From a checkpoint of a small transformer trained on Wikipedia.
Architecture: biases, untied embeddings.
MLP neurons of a small language model. Each row is named by its layer, matrix (up: input weights; down: output weights) and neuron, and shows model dimensions 298-447. Each number is 500 + 50 x the weight over its row's rms, rounded and kept within 0 to 999. Numbers have three digits each.
A block is one neuron, or neurons of one layer that tend to fire together. Before each block is what it responds to, as a language model described it from the Wikipedia text at the highest values.

Responds to: The preposition "in" (sometimes "of") introducing a year, date, or place after an event phrase, e.g. "death in 776", "In 1952", "house in Remuera".
L14.up709:429501500535492487501457416457436456596558490545502452489554521449509440529568458527509533509530438504534464517495531411464522478470546555522504517571455415488584520485498486447551585493491584559504521534432586587475426304428449504585488581520456493544563546461475464408443440526514449469545460488433597488493535465509637524467621408490463451436462511556575502459489506536542541375499507464532473554515501717511414519419536508602505534454580498507517
L14.down709:536532519547450478566492510560489520556420593485410448451510453456545400411429522423459469587593451466528477498535539520532442576528547567519489471545455524556496518448473501498576528533489562532465547583457490569479521224513453462472474505406443474534496456519560481478527549440519514471583530523573632551481599497501526449572636483571499398531515468444555483500533517530449475547490543477517492490496508780560456500554544541504473462444488474561408

Responds to: Commas and "of" right after a city or place name, before its country or state, especially in sports-results tables: "Dublin, Ireland", "Spanaway, Washington", "Secretary of Fujian".
L14.up1290:416531506565503519533431464475421440486524497467541562431493480525465505568506448534449472444580519572477536513576507455475358522436485397571494535537577421494575444466513548539502466570554380526513454505548544525446458480569580535458623509447435392508627519441443421469494529505432519519504441462534544525510571578517527582442473554470467443612404553518448421507449526436451547417493462430441521457509483465520516482546532521521562470510487515520428
L14.down1290:520508466534511514570497517533530560489503481546579564450487436429551431505515544488663417512456513491461526523510468413506517573463517470607440513473585421458596541539495521503581411522525505455503414460592480448393491535539478495449573593442514521472596513459463522511480502514503500490491516518496570551448546534450500491553625508562433542546570484468493483521400465555419460506510440501518567518438530520610494405580500420552440460481429467558386

Responds to: He or she opening a sentence about a person, usually a biography, as in He was, She is; also consonant+e pieces starting words (He-idegger, Se-sbania, Bre).
L2.up100:606366414515432513482484481538443464586521589505542534516499499461542484479446554534418495494541447452531516468370512547535481586481477503602454510499560481530473446439453568454520464520483476461482473454465521485548475497555464500488505493570509514495477506536440511578502530567472522464530466570518497546526622544436596536598564521600418497578558503520584455594524502605480518541465541522536510522490450642424487528539517544460594586475541569491497
L2.down100:524431503473522447400462531480499572566496584548553534456524497481521469459419489507421490497495494524500518478416529497493527631462497665563530499488531505585419430465445534414515471551467482457423417438507464508489565564577485535630520517596551561474421456557490509563451533503454536502506532554606470516468535427495524484531502450602445505506509509571573512644513565618502440533470532515514453514494560495435464533527473499540602598465502471472514
L2.up286:475514421389457486400465388419529504505592566433544388576449574555443572507449534517561539438577442499469582484464436446594477599534491522562518468465530419477531509511472410591410478483498557455595513475468544542461468511506559491546468386550531505582464492535500420439451455543504552587500545516453551569470506467477434489498476539518459507457453541510511456548559612551452503484524512459521550374552443459525489547430482426529598504566499519494552
L2.down286:497478465384495523463501463449466539490557509560510474554411572523526343407436504525538474444519489495422535527513464463559500518535544519519578466546463484499515458503523479498459511438452519498506480377521554523426499483565524482560511531467495488575458580525588540477503529502462534598487426467463415515472411472498482548449445605517443465445478570492557551524551510515508548473530479473503507372603476481495501507553474505543515476447539530410413
L2.up1461:518407446489499496426455538524477519542452392483545446552458522523530372541538577468536436554515468494553508571466525439436485585442532570563523438474433389445453511539546521449462504601529469532512431491534526467517515490532417523463531460493535495511476514408467529552463483520472500429546521516381556505435598552463524474540517534488530541593519510481575476515466626521528540534440533389565500422480526518453482391582442500445614504399552502532564
L2.down1461:513477470485479448438510549548529534541377531495533384488416483592473471538535536473543528570513454549486460589460541358430506541487533597510584551483441401570389452518558464416421528580506515527488414485411553436520505496484422489529516452527549592453490442480468503544497556542437496446549513572416578552500564490512580502550495514525527487565543499558528520491504630569494521581438539377517490467424583481443489507468424529492555528449540530638480
L2.up1601:590530503534339535444485564493541611548519509506441524530470500570471500436454543533501516613527554415526520571470475449416557493399559467467502526520555556391508553418530520457483455429531546497497457479453583433491410502516428531516474554477447535473463490450591418506459569539502441533366547525481472547463529586421509512587503513540506597458456513507509535484552575468451444510477568436545643531470531481502551527527497515408501572518517535527441
L2.down1601:557522514515375510399504575572548581503460443501491521532557494578482512453468575467487487552481498481500511592464539410451458574420554489509521527427525486503454532416474426448429510448513564543493395377516610500497468473510498521478426592521525518452449533450486450500421571568443458550459544515487487574481531543472484547513450525502551508470485434607561526513551663468420461495462577384515575496434518423480500502461586547403509581534534465513426

Responds to: Connectors and word pieces midway through multi-word names of institutions, treaties, paper titles or fields, such as and, of, on, des.
L14.up784:535532452439568523525512453465585449468531542565472507493573454537498502448556558442501606469515425521427488508508496502431533497494502432543478482602497448499507522458438483509387472441508503558527383481484493601475550476516506507542510506511534438517422470459545498494539447508457532483480517523474508418520524536426571522486514505445576493444534478459469475584468562488511485549555531447420378526486458502504519390488478525624488485472534414475483
L14.down784:580567554468522580548443475526525608476472536621489471559473511464537478464402528530456529510467474626535478558491451554519392548548539512498596600570409423490540495464495491448519520527547407509514608579502567501491544507509478479463442593592547531361528435509483431500565568404566585556540484486516548460488555482522535454473578379449513607499496432520441554521511565464474548470492463463465478527451484466571459470567443578568498508531450479522495

Responds to: Responds to month names in dates (11 May 1972, March 14, 1945) and to "between" or "both" before paired items; also first names in lists and table cells.
L2.up425:537548468490515483481558489490462478488616518557476467511482432519525659536521506512509485437469506537448556544459511535492519535467375529482474463524491451448459407476455529448468569499476513510506443514477565446509332491560500496620524429390560466462462498619436550494525423548443464400560392500488472538519575495512494579521464518576511432471523401482454519461511538522439486457499554475566489408517523522442518495402491494484490444506499533564435
L2.down425:542537414510578512494549488522440522511549477583436421544509403523435576535493499536498487412491583518446486595507503570494592492473408461518540494508480465458510396456472574435475576508538517445544538529481497439413381431524525529541515461417492470467461515576469547534523478488416395449596449493463509529496606529593480533489418511624539428463489444455479463426505552505507531482515536475562542366582489519448576540386525537462524525511501542513407
L2.up723:495548438438485557632460539504499489448503414471554526488446504564545504431621560522415432447484436507551501434534472616421484493507513598463591437515569477453549473522439505433473592522619549457529460495577568508463493467477522603421520530494499525548519468492450527410545454497519474536464460571516542459474457508516513495428393364510479467480412468418497466520515564588559544506489491568492492519434496519492516558546508449557548531504521369544584
L2.down723:552532515444470522446577551510517396466486564572436553497510530538563506470461578471465467508585432554589503462435515371498567506479498639474483518541539474516538540492489551643407542532475459430530555499580557461551468480518428541452559549550467445570470521475487531590590539574492604498472405499605597513456586523468459534483460444568471579568552394536515498522489446528574467552525461516486510534553486461485422439519402565571487502558502377559530
L2.up732:470503493545491531553583521453588459450532392478453398518490503526469540559537496552482511526447413530433516461486529514556534508604400557588455459396406445565483483505447437572487558599568509496554560489486527478509457509532551508569526491483560486510513520431491502522519490520495533543649479540542494562475531512496566507535515469525518508423520552507491426425498513496494511457515543577531605524501470443504560564500529547499448548556495536522429
L2.down732:516539568610454587507512557442581439546544477490516453496451525502410521523531502559562496506503440569509454513569553490474577527508505510489455538396375518539537515488348520433486508594584530529574514515494483435510486538467535513491514484414484484469508488528513474513550535583438522559624489460535527505521487525485505441522563495463484470448506527482602467489499572586503491511544539590480526534475468450614503487578509562538519551469593500482454
L2.up923:436457574499533490541506430504496467482477501452473464409494516446499541520556605493489550490449371541439483541502442486520514413493548433522606463342603487438493484429490406510536560440458488472503556517501437520381462433488445495489458512558546442469533496551489477512552470563452532483499484465516480563548594566578421491481472492498547582559473478491503471625550429438481593466554450474503601429528464529507512498479516579547562441527498551506437
L2.down923:410472532536500456438574472564442513518480529522530468364446493441468464489505493573536522494543404507414502537490448506470635509440570506495457373430617566441539419430348435510593495437426438613505540467440477520389488462473470543509517504462426434502409494602443525506543544535457521561506513479479459485533538482500423521480520521422523538534429518490548470593632481525455504478562468537470552477515469479514465459397534567534563410537411515432498

Responds to: Names of countries, states, cities and regions, often after a comma, in, of or a table bar, e.g. Nicaragua, Washington, Rochdale.
L2.up460:544511562442419537578392507569420464506519440551477423447625516515454466482530477498589425478550496604426499493552556454631470545536408513562469556532544519486549446463456449501476470532473498444511524424524520503440513444449535499516492573517506528477417502465460491584552559483474443535389500495645522494376454523446455527492482511527466521473496549460451431482591508529518588570570451415525530552474510600531529514446547535473530470468469591523514
L2.down460:463462478532484569505388484524441480500543460481472470453556482526430491464512532490598424554505462567481541478533544458495494512466437466555460548457510516495466548509421415419534534517483546544538483451518499529492532556511482518496488592542506618462425498552475490547547502573511476617493511512591478455419427507436397514488504515413507521509494491531567372543422555576532524457518425517380497546552476491516545541535500527520522526452465523457470
L2.up684:514534528447493456588470567490535498481489460512443585442599482536523497523504463474525517429484511453446432571520505488511488589573465468509625587468436560528463463486557552474515490556398465467603498618498390536447504497493442481545525507560459513555538483514448515492568500473504444523503476486616501475466479482488499630543586520581570517522496507535505442433596519462507473443574533459531538533523441531524496440560533534509511524485480504574475
L2.down684:529564571549464545459532533519539438460447440334526428538426476442402504535508426494520550466447460504406537538417552533552557539504510488572493514543510519549500561515436524495453564496531519465529543460461464463470514543512454502512538624526495402520544586514501580430496546567533521516502502531581458572516552507447333443500535501455510527545518541519529482524489442470503536558481484443415450581450520565538438476465526435532468494463544468583585
L2.up1009:551591499374439491662487447539480431514558465549423485465546547595511405460566534462525501461498504609483476522484571460547438506453413468502566486399463582500539453450548411469537474492418503468616483554471428532473515501547468441496457440440493427525500508468548490528484571476564395531385541500536488461490468458454494495527567504547532486497478518463457493485556445532537516540522429466449502454514529558522581445483509522496576505558533559453532
L2.down1009:512553543462394483581445546565508461512513446433491524477494521536384370485474522500533476496465521658475522417458561486530489513460388494500499449489474539609510530402425449474554493563462509423457539492512431536529507582552437486541474513449488484484454582497479539500536590469547451530395567446546511454499452510471478461449565481503543470448499486473538538521517479538575509514473433507410510511459506485513591439461513505478529514444577489471539
L2.up1499:515534475336483437510399548597482448551515502512424602541559571500573491477425490551534460477501503498422450608515559442518484478488507422519566523528435587560432440392609480450559505553433430471540444538449484581439462511539344482489536492490451515471496519436475521509527475412541478498413504508550484466455496478535562476489497578459518458496485483497483537495518484554466483485505485414525530520567572572479486455510533576490568517476504543596562
L2.down1499:502528553449442460518449537569539455544513462387472599585492594528423441497454563634534533552517550582428453488397597462436580509466485509534483545506477502597458492443509528491569525545468482437439462576442530543509527584509451512472486506577506514492455588473456589521544526514523524571474476466543519526428483479562438466524587510466506498497586488515554624533567495565487473425492487453480476510420550469525413539486522574486543574416522473535519

Responds to: Words completing expected phrases, mostly in sports text (League table, Shot put, his contract, sixth man role), plus digits like 2 in pipe-table cells.
L2.up54:465412494490473487477481530416493538536553457602390487435495454589636581531549454585522503555506457504545520430459453545515407563513478458577460488542497518497526527499506543480530443466523460620499460516525494440435430570527449487520503521452551563512448522492531540510507526426471490523546380567467478573568485505411614522540436440471482494510453515439597500486439404564515633549495558502482471495577512562524485518524457523425544455595453425360511
L2.down54:459513381480495566482390536503471552494557408511443535425383605508450570543468495531515473546492447449530487468507532512376459471576392519517547540464521468389472541453539455489418516456504522580497492451475503559483466499591561514505547456535539489503538570505403531528459425487421462555575418547438559530499474510489519538556516518687521361454538466475495556416546579575570459479440444459504501495463546493520471485445415510349495441448536416445489
L2.up535:486530502482510508484449501534471528557483519370484496445525524445516474433555524514516407564415454515452447374526488528417453507449553553521509577560496466481525552574362504501497509505540542521514452536467553490485568452519544517453501582540497573454532487473497498568477487503476532450483474486441471520422421457434440493474452469546429546527591545484471421478489443448509518551497483514490515506547529498440487506609486483422536491537521422500462
L2.down535:545528515541485531516506553518465508511474556455516492495560543546550485443452512505581494528474494574476545475499486545559520515471530485497483498542455480428516499566476439490413586438381535585451488509506593453506434515534492514478544497451548555476481483443469530522399474551532461562588519535455534446435459550459543535530472402487523445463553515471527490497487557474598566494525488518449469499518483499452453512519453520461590557506439500557518
L2.up698:591420529489422434503497559516544531517451431501514505450548513500494475560514500508567542475479406450402526580427500460453638517378417518517523376443450544515572481459528572474526445475434546598504473424494505558520450515555432414574555467453500487467502514554524536448542563452570478473484413523523431478463532498479495453501488567512434426525531497520511527424463488585418479511508506482527374464534480512400469574421487569477420580433495430511437
L2.down698:429518530483595580506445556528505568395476491499463561530496499468508544410479587514512495540549458456593549490535487456604400531538588471479604565561501443549476500605436532503575562468482576503554472569511481566612535474537456501405490459535543466547437575494539538538504479430446587505469513469427547550518501509464511575553535439571466401588499483438456478460569474426472515472568485582461634450499535511523453397508446449424487518544529571462511
L2.up966:499546549370518480572422460492596584479486506515524497447569452533578499540501517537534504552482405498552544404570437498460599528528513467550463540499485562493456505534565464534430561528493556520565504419528442505480504530536479457489407539514493536406535561456362450482457476475555525442474460558556402542441503400512453495509493505584532481429521424619553607416511511479416489500519543416582505516552411475476512482457530494395494579552541517478493
L2.down966:533415429523540498498486501507426514559550478495457537529471456531503551376462490437504485505511551528486513567378521512539451472414453504492569588593557490533524461491492515420560490502521430521495551557487491554504502517494557545521574439462552454507555466491551576551550425479504470516554461513504533532512614579489488470584516457452546498518533556447545475486571447563530582535475484573407421567507538560507454510529450557551501478492608471406606

Responds to: The preposition "in" opening a time or place phrase after a completed clause, mostly before dates: "constructed in 1990", "released in September".
L11.up60:565505450396484493500551461510519556551477515573490507523532438523517479486649518520423488591430535511448526530571442555584494445548479487421507431484450486522465555527460454469435551516523511533477524461494540475447480408548453526478412501476411459591499512404519511473444526534620471414571546484430516456484448476483510552534400463540521527485491468510544470407514443444450560513506593567561457469523520544495447557398502489490398516493471551558511
L11.down60:500538513431493478434524529459504523464377623554426461492530538552547512499536568467522428517526541451439490456539561445496553544532418551548483485472353402599526478500469497518552487529494454547525504498503529475462489422488470496495431595466526406499470498531521462556563510457510437550496557422550494574475470452555479444513504479530541573541512473509527529529541557527518534460511440500544412486430487474570420464540560514581569523491537518544559
L11.up664:668483513456508488593394464477458519456491385466555524485511534444487491577501465440560483447487432360461479388526467476608533460541427481529469440462424600431556554500476529456485492562479510413533512425545519507439492437556457469498410494485483386437538559494564510486562520480565518519538444532453454509614490571403469435495454508509433494479442410421547439489452509546398434539474450534519447442556561516565491454468502514508548424412487555443472
L11.down664:531480508551586515491494528489498547465432493521466486402449505417497415492454472535468523575542601588483517606498510460432493484534551556542568384560437443512553572530481413437407542458552559555497550508554565552569579323521451525487476562405453489499551439461518508448476600520491509563470466469454533465560467530465562536455610468529497524512446485536573502513450493493573557423542458659499514539508472654487477550450507435472493540520502483550539
L11.up804:474438499431519498486592490413517447489478495525578506431499515552471472520545472478529547471526461497392467492477548502538507517491518407508510519411538435465509440490531472471557350491526550599575439440453527571480457484454497512473521435598531593531444459453498461504466531531518551443499555548484520456497446452616559435476448478498537468571469505456429492458500503421504478504487504437440458413561571501430556488486540409539545508439514515536629
L11.down804:565549439470481535530578446534432536505527575475404513515468492475495536548553518543495505454390517537363439494506487458479582438526513567569581468443577438556485552447422549499530402586531548517497534497476508535468529490390489606571504578545616549554457500447490480467539491521558506554572442499484553526481481400479556445501581504470526445471567521473479453577456511432482493550477463477515508458568470440526495471498521417546453556437458523498506
L11.up817:572484563542538519518320532472443550429513456569525579443494409474560527552543488607525542486541558470568534495469434450528460611581450449536508507505498422503462609516483529448461503416507499542587521496542451397507512441472446577507516488528465506494488440442558455484501481559508551500472589494532531617530408554514516533581506432536488490551485535484513507459442453414447457458459501506496474460487644530565515487519557532550518480479421447543523
L11.down817:467527486536496470540457546569572591486448553474497454495490477384542466498467479526549558518517491472494565494390495470490392460482501480545480451509425454478463446505485493513562490469492516527530527533506544441525505485537537593510516520447528563408568517416502468405585512523405561504517449458487557512535529567503419373471537474512485384463469514427450544456437471415532457547468446581454558509478569551592531518456518468518433541527560523506529

Responds to: Pipe separators and numbers in sports-statistics and other numeric tables, especially after a row's first few figures (e.g. 34 | 9 |, 35; 6;).
L11.up480:495492572510468526438578517467506511497512547476490440553497475517488418571614509439576524501538450531366521538519519575534542499355406524492498436484432565498452485555521423462468539496579450577561527496522517610519521524530531438492584471469537520475474489480578481473485602416458511567513508461441548555528546470471520489460521458543438511447520443475448545427471520602475541580481549522538489480521498557415473433493517528465444464446440565544527
L11.down480:419405384504499554528467462446557531468553460458522462496505424644526480533394456449559540488550531488584485478615442486592466516594513530486484551489609455448568451436542445530463521505409514542514461478496540494444522492487476546501569495490430519543541534527523415522485507526459598547469445577478454438514448491439459505537481458540610468508607562493532466533462459495447439533537471465492563349433525526529469438526397511478451504541471520632459
L11.up654:429479482497476561595483491514404486519454594482593471517497459463532495489514400610481458490551570464510479497405495468550477542534513480478562584592430498539527543608442577407510484524522464506497435545410577445554441567501428490451470491524513471474422513486525542443428523524512560526493523474567524396581562521520551538494466485534425457465371508450501465480563532496514464442515486513484433533473550453494407532451527545489488461532444422537487
L11.down654:498396656544441498469547445426453472459440511526525503515356446516543531530542519508473498580533610450479474569434500458423447424412524476503533421480544524463519505482474522438524517468536503535467449502578476520507513537526580455418361514521562552550475539461562489570478566433472475606505533577488617451487543518476550490536528502511535430608462525579447492429434494555397444468428527458529466493488501394551379572483549423491454405489562536480504
L11.up662:535554498540513532601522589519490565542494552489515438525501479472494507468544499540450493579522443558461434429511513528537498462507463536513515558518525498503504483441599523455429453543435475472534335521392410472404488494520481526528526539476551505412507467551537504517474458541500498505568501467493448557590489506430500571446445484520420587565531603453502477537604527489520574484468555442544585593530483499517478435491570595519431494510485477501523
L11.down662:539489507433571487528436362512421480503495608467532575545468471523439509571477466434495525392500528547468422577496532402479497552418385504411525491559461611449511516395592514508564535537571500622490517457559471558555478492577529376501514521502512464614480469433532551446505518557466533481518473423510451469515540484573465513525533572580530510552484455479533473491487510550516494541475531530524469485495507442498467523524487488439546551501442443562410
L11.up706:565469422587541459477439467531403511564548480435468464535476558473411534527548489463549514550432554471549525523424547549480541451450435402456470521585556547433498530524540505440555434500459409431465472476576541402488549548510425461512524429524428533523413570462477532468474509515475502496508521580531485455545387428595524481499473467479463494591543439544497526514459572382440556483419541546450527619494521535486522465510456524497514494480542381597460
L11.down706:548423564472562482485512426507515463495508527540599566616514472435529539549531493501504475519514590505514484521451512545452413482452493473531411382422434497574523533392453476481524542587565485616518543357530460541634553548504487504546501506467487422474383589596517505523508573415503416393539422468433449456534501573547531460506522522533495489450432560500414476510482437493493460556475461524541558539539573451591476535520519452525510469542465567552423